Part of a small language model's weights.
Size: 14 layers, width 768, 12 heads of 64, vocabulary 14164, 121M parameters.
Training: a variant of Adam for these matrices, 1163M tokens, 4437 steps.
MLP neurons of a small language model. Each row is named by its layer, matrix (gate and up: input weights) and neuron, and shows model dimensions 272-463. Each number is 128 + 32 x the weight over its row's rms, rounded and kept within 0 to 255. Numbers have three digits each. A neuron's up and down rows have the sign that makes its largest values positive.
Before each neuron's rows, "fires in" lists the words (lower case) most often at its 100 highest values on Wikipedia text that the model never trained on. A number after a token or word is its count.

fires in: "more" 25, "over" 11, "about" 11, "many" 7, "approximately" 5, "and" 4
L2.gate1150:122090088093065140077124076086120209132223167154146181133168098120095107108099159143146107145187147133111142122136101132139164110062147143128091093161151135092164145193119152129153186172130132197161115177124084164030160107170082101135119161141149137123133126177117167178144136143113149177133067103135151109135166136173161127163132142110138119160160157130099155155052085142119168166121097184105138105143068178126135151098098100095085137100081177114096144132175106203126152122152150061044128148099092123097159127131166072121099111087195155137139144102137122103176098127118137157
L2.up1150:089090142105095121154096143112173126159189123092160104124105114109156158123101181176116163082128098137175110193132101098153154147138132190144127186067150148147098166141110184174104144134073090108128163155129127140144157085071162060140116105110133084122130145142185094156191114131106132059126144156140118107132081110113160110152154068105122128115154156206159144134103085118157163160143090142097123152098101132137172184078116092116144076150106107075180093092088112097068090155157152088177154117161185141122135086170141130122156125162098149158143127150157120101140131157184141050

fires in: "as" 52
L2.gate668:150106129167172186118102113185172135148169105145143142153069094074152085176090105120145116065090113158131093167127202139189128169083123108145133142103173195121125113133094111100099153169063136095084107115068123123108120100086083092121156156099108155166140080125121091138176097170081084072102103067135143150085122055122151116146140154140156128138163163166103133162080159116102090112093136127098167148052092169139169106063125162167114090174178074127115107107093084062112152109105152082121149076145084075197142145157155066125112183123117061149062107139111145172143185159085121110
L2.up668:080166179070125163040153110145114091152165138155090112112129111150145100100113134156151127094088090077079092156121110149152116102073095121161177146126122103143125114129120108115130131122111110072185144181147139095149114133116087163073141116136096132175179143075072167121120134112170109147166140173098144134126182219155192123152132137156131119170177125165117130153081130119154170083111118160152142114160080150180132106128152145120156135145127128144132186096158114080105085136086154124132117078113169105150091184076114102127123153163084112152170106219138111143131164089161123155

fires in: "of" 28, "to" 23, "for" 13, "and" 6
L2.gate1110:147107155097148132172137161111115056148151111119083134131138141191121117119054089123147174092153151077114115088104136104101094175095100107127126140161134084111124127158144151195091108119135124143146071095158199157195093186096148078134119077075166094172133131138075160082186130075081131128080158160094062168105136099070173167125161122156089118094121135117177181130144108089172146165144092092160166100101079130096105192151121168077135150072148106091178112094083063082070102099126176065095116114169084104148082146075084113165113105168146146200088178092075138107183098094144069123
L2.up1110:090078119139165142165156181157127089120093109124106163158151195091157100109100177138142155140106144115132137152125134170173113181178090063100129145087121088134135215113132139122112111143128148072059130206163078127107087174078152132075117153125104118127111149068085183112095153116108101138153071160136103074127126088163107133150119178127097081100112095146153158154152142065082098192149124094069143118158163084183112147152104118088102113178149150113130184157103170116130118127140118091074139103173074137129185104164117141086111152152107117117090133105163168153141072142114071157

fires in: "is" 24, "was" 20, "were" 7, "are" 5, "very" 4, "be" 4
L9.gate1863:097216128060122128079088117127192120085078105185124125164079123137110089124141129188176133140085157148182091154134135141122160111061128151134187195136101165168118142152112132090128176156147165135136156145173107082106110116073149098172110108102115113094059169157132123156139118092133194092105117115151138187149094094178085090129138045135075105090111182058124144152126121164119140100105071132110132148115089142104122143134100101151114164077116192143127110163157108201095147115167090085067129083129088095086113118168130115092128136046130156180124150121185156181142165102143180104
L9.up1863:095109108124132139109126183086131161139146151125149098155097081186145159139105055182114161150082087125066117142142145156164107068193103126139174121196149151101100128132171109132172101137139126120100138112167127189104145129147131157193146150142113166093140138136157138125105139112137119187087145113107082126123111125151155154133114144071144115168109160160114138146150101099172134106140159146097156118106069125087105151164105121178176162130137155104104124134173167100166138115106142120171149141097168179156104132123103185176120134149086207144122168139106157149153148154096072170

fires in: "and" 40, "were" 7, "from" 5, "sivasagar" 4
L2.gate1298:141149160149145151116156142116092156109090136197160142146174184109130158074153124194182112171100180114096108117162095164096201101153099082149129090133067136134134120116121158130181151132082136148076079203147092131106091093133171162107089113154200147128088138091115150135164123067113127175130132130122169094150074166055105125162122096134130146219196101191149120161078132112143094108088126116109108168110065139169138150088106165118174123126151142121106138109170070111115063068071126118165160064151132111148088146148126197141206083164167171158164175139146182084106138122100109099
L2.up1298:140094123103094157159146183122170139154148120082098185147154096094106137075124102094123085185085118085119162118098165153129140129135127151141114138073143134101117162108102118163153137202172108106123111197124201103120112097092119114153066064105115130090115121127107123076157084197121152179112061109160185149140130135168089105135116132118207153128171131050083095165125091138160110086093143083209148168179106176180172106151194129147146188161192187107153092117124094058087095098090128083111181188136112120162150096101143108081117161183151157103108097167105098151112187151096187130

fires in: "s" 61, "first" 7, "film" 6, "its" 6, "further" 5
L2.gate1167:128121183151169166123074118135180183096127150127129147147154162129172122138157133106147131149082094144093175188087143127130153136089166132117122141184089107135140187144164152140114168095131109118103113103124107168146106125160145177154152120146137083149168086131145101151119124101141132183102131120130101133117135105159140081093080131125127136138119164138134137183165099121104082140131066155102105151051130145125193090174151122104114141097177104085146169172069125081183070140139103100116132103145079119104126175133174123160121113173155116170131141093138161167095138141154147117
L2.up1167:158120090121064128079113164139130138133095113111186100083086168118170168185194052158177045095120079155194189107132102148106105125127125104152098091145095131089163116092145131156137101115168136191097109173133163129110160133177107116041131143117130122120172112134134134118195090115099094146214125122161099081130093123158152109174136128190157115094163156115128103105123135164104113124125117155121153163091136064145127115141128101119128082116130155139121099078111147149128162067158144148100194100157099117118146092100176145092147128129092177107118174168195128141161107163094174119

fires in: "but" 36, "until" 23, "not" 14, "before" 10, "despite" 5
L2.gate835:141186120124118195139132165147118113087182121137082148093101159165133159135131121141080163116122111145089116155153090164117103146124074083115068133202147126122115144153081142143116143110123084060194135116112140145157135158199091183140137120179107137150104164154140135165141149090096132166135076078162154106130129148175140108108163174079141159122113136127153154097144092093187125113118069084108143141081154103127098131145152110185125137093136120138100116161122098122164116110103176110071154155134089155104159184148124125118166090190147114099161130099149148143101132118104092136
L2.up835:062155143112104143125125135193142118149110118143124105170120112144156150098135181100085091153097105112146143082156130128151158085137154085152118101110147153144159109110129103097194161163143111180151123168139090153103169148140129117155083148155170160108143166132144117146153126122113091140129057204124094161157120128138124104087164134129166138190100138136067143180134077107130137095076080134119109116091072082080120167069129148125127100137135086151113129179127184121171113145134129156153151146160139107173136110124143163163121171072080114190148138147107167139105078139130103083

fires in: "end" 21, "year" 10, "great" 8, "player" 7, "owl" 6, "referee" 6
L2.gate191:152135132119121171108169152156072174159182124100119129195139086083127147174166122150122084132158163118072153149125100082113127090147129178122138080136078195109185070145120098193144101141122116175106105183066157151151185125137093060109164136171174089108181157163146095072088084065163065094149138156074180122088051199141130181139058107135097156127125093109057100130078146127128104170149140110082144077154162069178128170159174159122142108107122179212135161126073097098098132143085098181135185082112167081141175095107122059101097148145146173105162145121123139152115139112114140165
L2.up191:097126133075123126129189060163120089178145138178112122161163155112113129068164171140142102101163151177176191089156141164181168133113156079092179149099118143165121056110080142149105104120134059164126159075151130135117170096083163090132134074154128187086118149127140165154121104138118134142112153113114140155106142089065125157110129150166113121134142089132109159100112178109075158164107123108100119177076115153091121157135164206127139129147101136062147118157115121069107133089117092136116145126143130138166131136140087157151112109119107138135154161116165143125071092138112134126

fires in: "as" 26, "being" 19, "s" 16, "be" 5, "are" 5
L2.gate1595:125158106103125130148090210127120087110146068128155095159174136096181128161136098120074164172142148133158123115101128120084155137084142119144104178077126135153125083173118103115060134188090107142132097116162090155085124151142113159101106178137076152101168172099114147100101201106124146142055152114087088202142161186089174107152097115121090126188155166159132142149150140167108073079086101159094128148097126163137124129098098039192145086129135129184137107121144066091167098063125163156149168097113143136197164141139152128152146109077148091116110143143117104116104119136135138128
L2.up1595:173102133117091061124045105127180143115055164161078160121142110122117117156079108122123112111112110072077112144168114100116140115114154087147090122102107147125166185117135141104149156112115124157135112155141173189138189109116134090111169166061155113123136164070185138125067107139063150112076124132132093092085077099189086091115137130137157192067166217067144135147141083153115145112116087096149121078113126117127160108149116147123137154056107102176193168125158092154075122089115116176134106166139124096129104103101061140094150182122131133106131177059152156161164111131071067117

fires in: "and" 47, "well" 8, "year" 7, "to" 6, "years" 5, "khz" 4
L2.gate2026:168163099094131187184109145101116151168158172158144122158138142190135211136127179192124108067164124106102111133116065127091147164072092196135103151122164164194162138120107144146094127157158072116123121167098137056124109133082138158102086123110082100096124150142160121116168084152153101095085123149137092159077056140159122134062075084047090176168121151095090115141167128184135171105077141098170143090161142091131147127074141138142148116161126090147139173088126112164125128073089122115124178092150105148185116186142107136174118158170157147143115117124132062146145165081166173186
L2.up2026:097148101099055151148151051138152136109116107182094133123119148139166179168098110090149143150122184109163204134141122144169047169118177089113143086140090160102110153074128103166118097096163170146131100096129093140122109102123108121136143121140117155092190102110119157143177107107140105135138174133131199184106145162156118153151070151105071133127124168127095088097085105129078109086081130081137155152127055128154101118109101165139089156176116101122129092099091156089145121128084079146159148122112111173163111145140150191108108169167147110167135146130123100087135152129104162160

fires in: "their" 23, "its" 22, "into" 5, "tedxiimkashipur" 4, "international" 4
L2.gate1615:128164125176133142096123184117147134077187117188120132147160098135132089111094161141097075130106115111148118169119134145108156151088144186167130107156171084140147158109129106128097126123092105171095106108184144169054095133090108043078138095176156096157081127168111131151140132118169163144110135088130096078091112186049171125139156181183146136095197142166163104144186132096108102140111173139154125093166112140137115158059088119057127116088169135123157136129074151097152180106135168122100063067116175151153139097120117100084113150081124099146133069104111116125065147107155099086
L2.up1615:078131140136097147138142157143156107114077159077171080129095071141127154107124154131122142120121126099135119154136099195130162083157187179104138149183111121123125080115115146082133142116138126174065141160166133102111124112145130160130126101110157114168193159128164143085064177106156114122115104150112169105137127171106163068143153169146193085114146164170163123133109089182193096163081163180161162164136149114105094115107124172096163154152135140180111138174090134119121128094179122080127084127101146121155184138137103114091091071159106175131165092106082053081099130148123129084

fires in: "has" 32, "have" 26, "had" 22, "are" 5, "having" 5
L9.gate1005:166139117079108095162117100111068094105144091143077119140147141112079173158075101122127107124091122187156032143143168156026068142138146125126047087120147099174149125099087113133141159179134171092107142077187133106154106106082182209120157185171108135175050102129157116124128152116161152125151129158113146081142141142114088080167109115132180135120121126113141139099131093122130132103122148137127103081110111106085129183095098140096117089114173140115095119100154171086147178082102128115125066184132101146188114083098104110160150169078133103116072129108172103136186101129164133160
L9.up1005:125135087087077073114178122130179117103091135099156126151122114129164137133177108157075107078103057148137080065163128115179081110123099143126125051089187088113147153099093154126175103186120145099159119104153086095147138072123207142112149148177163109140117170151141176098115060182115134090131200093138137170066159095086138144143206170181146074150090147184154119107158180130165092152120081132096106152097165124160146131129100131103145181036158160139137144081118102164128167144095098073111056087097097111059124130177174138150092145144080108096063076125103088134137137087152110158

fires in: "and" 89, "as" 6
L2.gate795:165116159159128144089146155174086087069075115172119095186082104169119155145171163088120178113116143153143147092062158124085184100149084104111154157182161094109157116105098148117105125122135132123118101105119078120132103174095107077107157071072134157131072119139117139160168152075144135121098102148122154112115069157118151086140070090108124174106102193127176147142126119084186100155091079111051077152070130142146148116131117159129142102109105143130155114105112160129155139147132162118081167088133133115195119134188137120182061105097187109181114167152145081061115176145169156094
L2.up795:122127139108163171064080196106239089111156095183106152102126178154109131192149158148154153141162137132140148147132074126162119178130112114107051173157152107140113082164148114085137109110125140123196155151096087127139081205138096112138113087136095125106119116117139121121082167145119141111102077108085102102138059079161110131101132150132121108122157136125107135150096097098172159096058068113120118116157101065163134149125093096101101136135129119147155158160165107145141128167117126088060155128111181152140128138140147092157188046159095134128219162100138142125105170159174199134

fires in: "such" 12, "now" 8, "him" 8, "long" 8, "he" 8, "her" 7
L2.gate304:099082119153186126128136171150135160141108087153077113144193136082154129087139148117088171101143121158066129189081074150123185160131084174157126153120118114147094130143137112148125171130111141193106148143154139069113135125190116099092080165192136099118173156095129119178076078101131127139146128117114130166155125134140105126073137141161148087163136117059109139085097174139117121094113126156095150116118135120175138116168085093097103163171086157129105152173113096153166121113165082069108118166140141163147108161102173185088131202180136159141153108158094125106105097160113071166
L2.up304:114134166133104110121128113076134111131090082150101165071097126128140097138106104120172100126079106156076117141145167113131073126105090156114163100109104194084183137106159079117152188141103152136167160114191141118180127114109126165154145085146115177142087095132096081111080110176078132159116133117137146144137066113101079175157117087092102121070141134113151082138163064161199108170150120100087194111154120125152173124178152132142137126176073108124119143152069100088154083198073181132127131138134133107175147045150163114133118136123138149100108091110122120129107082167128134191

fires in: "as" 43, "became" 6, "a" 6, "was" 4
L9.gate1581:140133094135140192084156139176145152180164108093090143108150154072137156167093125124110102085093128155133128140156099129201161100101109162127152114135099160177139150194086108114099112122167155148104118160124112129195075130087109119168134147120108124096126181136095094123100143153126131135171089126141134093105111087118154189069078147129149112108136173172118158141091099128140124117120163146120170129164154131102142140152142113169164125083083102156133077139173092123124136065115109096125156088168078081133162165096120165088179180121077199071139110115124174188146121095091057115
L9.up1581:112137113175138093085119052159132120104177091163108122138131164169156172123078124090152119156124114162119137076162134140137095081103150109119111154160125146166109123097123161113087140139169070116148122081126166108160137077082101155070170119137126119118120158121135179109104153127128155115168183116120116128128131131146133072128085152158091172119169082104108076133107191143168089128117098090170149114137160106131154099093167125155194193180145162141149083150088104119118105110101182134153157113166093072135086106101103103122136113123143136121100165139119084165125152097147135128

fires in: "all" 43, "but" 14
L2.gate994:063163181157161099090086135104139130192146155133138157138135156140183117099180169095132171103149091146142118147135074149127175128147118171158087147110141133130175171127098163135089089146139082112094123125132158108086069097086113087097129162152187111074165117171136134097163142083109124141158135095109103109135078076081130145113162153064126100091127186158085205161129120185104116151058132112175123163155132107103192145125168130097137142088087121084086158038159157160133117135068104097112114124155144085166199147049083114096133137172192117156148107080117129141171158119159087197
L2.up994:162123093141140083137119135057103123143078120145094113183172164120159110137070132077089095174116161167094107118098181120103155132124094146161127059097182124125115145098165059136142140060175151157134137152145097123134125133196179150077144144138130122121153182099083101153148132105196153177092091072080134136059158110137143145126151162150149119188096173149150132173081137140126156118169116084092198150072088092096160143118071091161111105145090119070142090124110133154149107100113096106141166164134143119180064114197161132153152068119117102149087150192159174094092103138129156126

fires in: "and" 56, "trail" 4
L2.gate354:152141144183091131187090086142183175134138084121101101111086105115085138154123126158132159123151098169101115159092106136077171132157106148130161124127129145105129149083148174146162139189114090070115108139162120113149074100139144168163135167132114089141111108120176128118099144144070107115178139123082201148169088150130172149138120064176187146160116078066108114190170159144082126120168193147123126136113173163172118098138183147069109128115164082140186146133173120138090104136096103087164166149100118149084143079092105145137075147137119086140198150147102122081131158118088153073
L2.up354:149121130132112190169079115172133094101101115142097100080084088126151142154081088118096174092105144156123095128116171156087145144058128171120160090156154142146099118114142071102088107183150206135092160118085154122140123108151131115172076104155113135112135168148085179075155182173107102087128118085169112115120165097119173162149132103084116103148143094170139086142108135127156170129132201135146081117130190152106126089148171095130134157154104133159054139118141088117092107122145087099166116107170149155101121193135139170131079162073080125106156126103080135160130153152150151163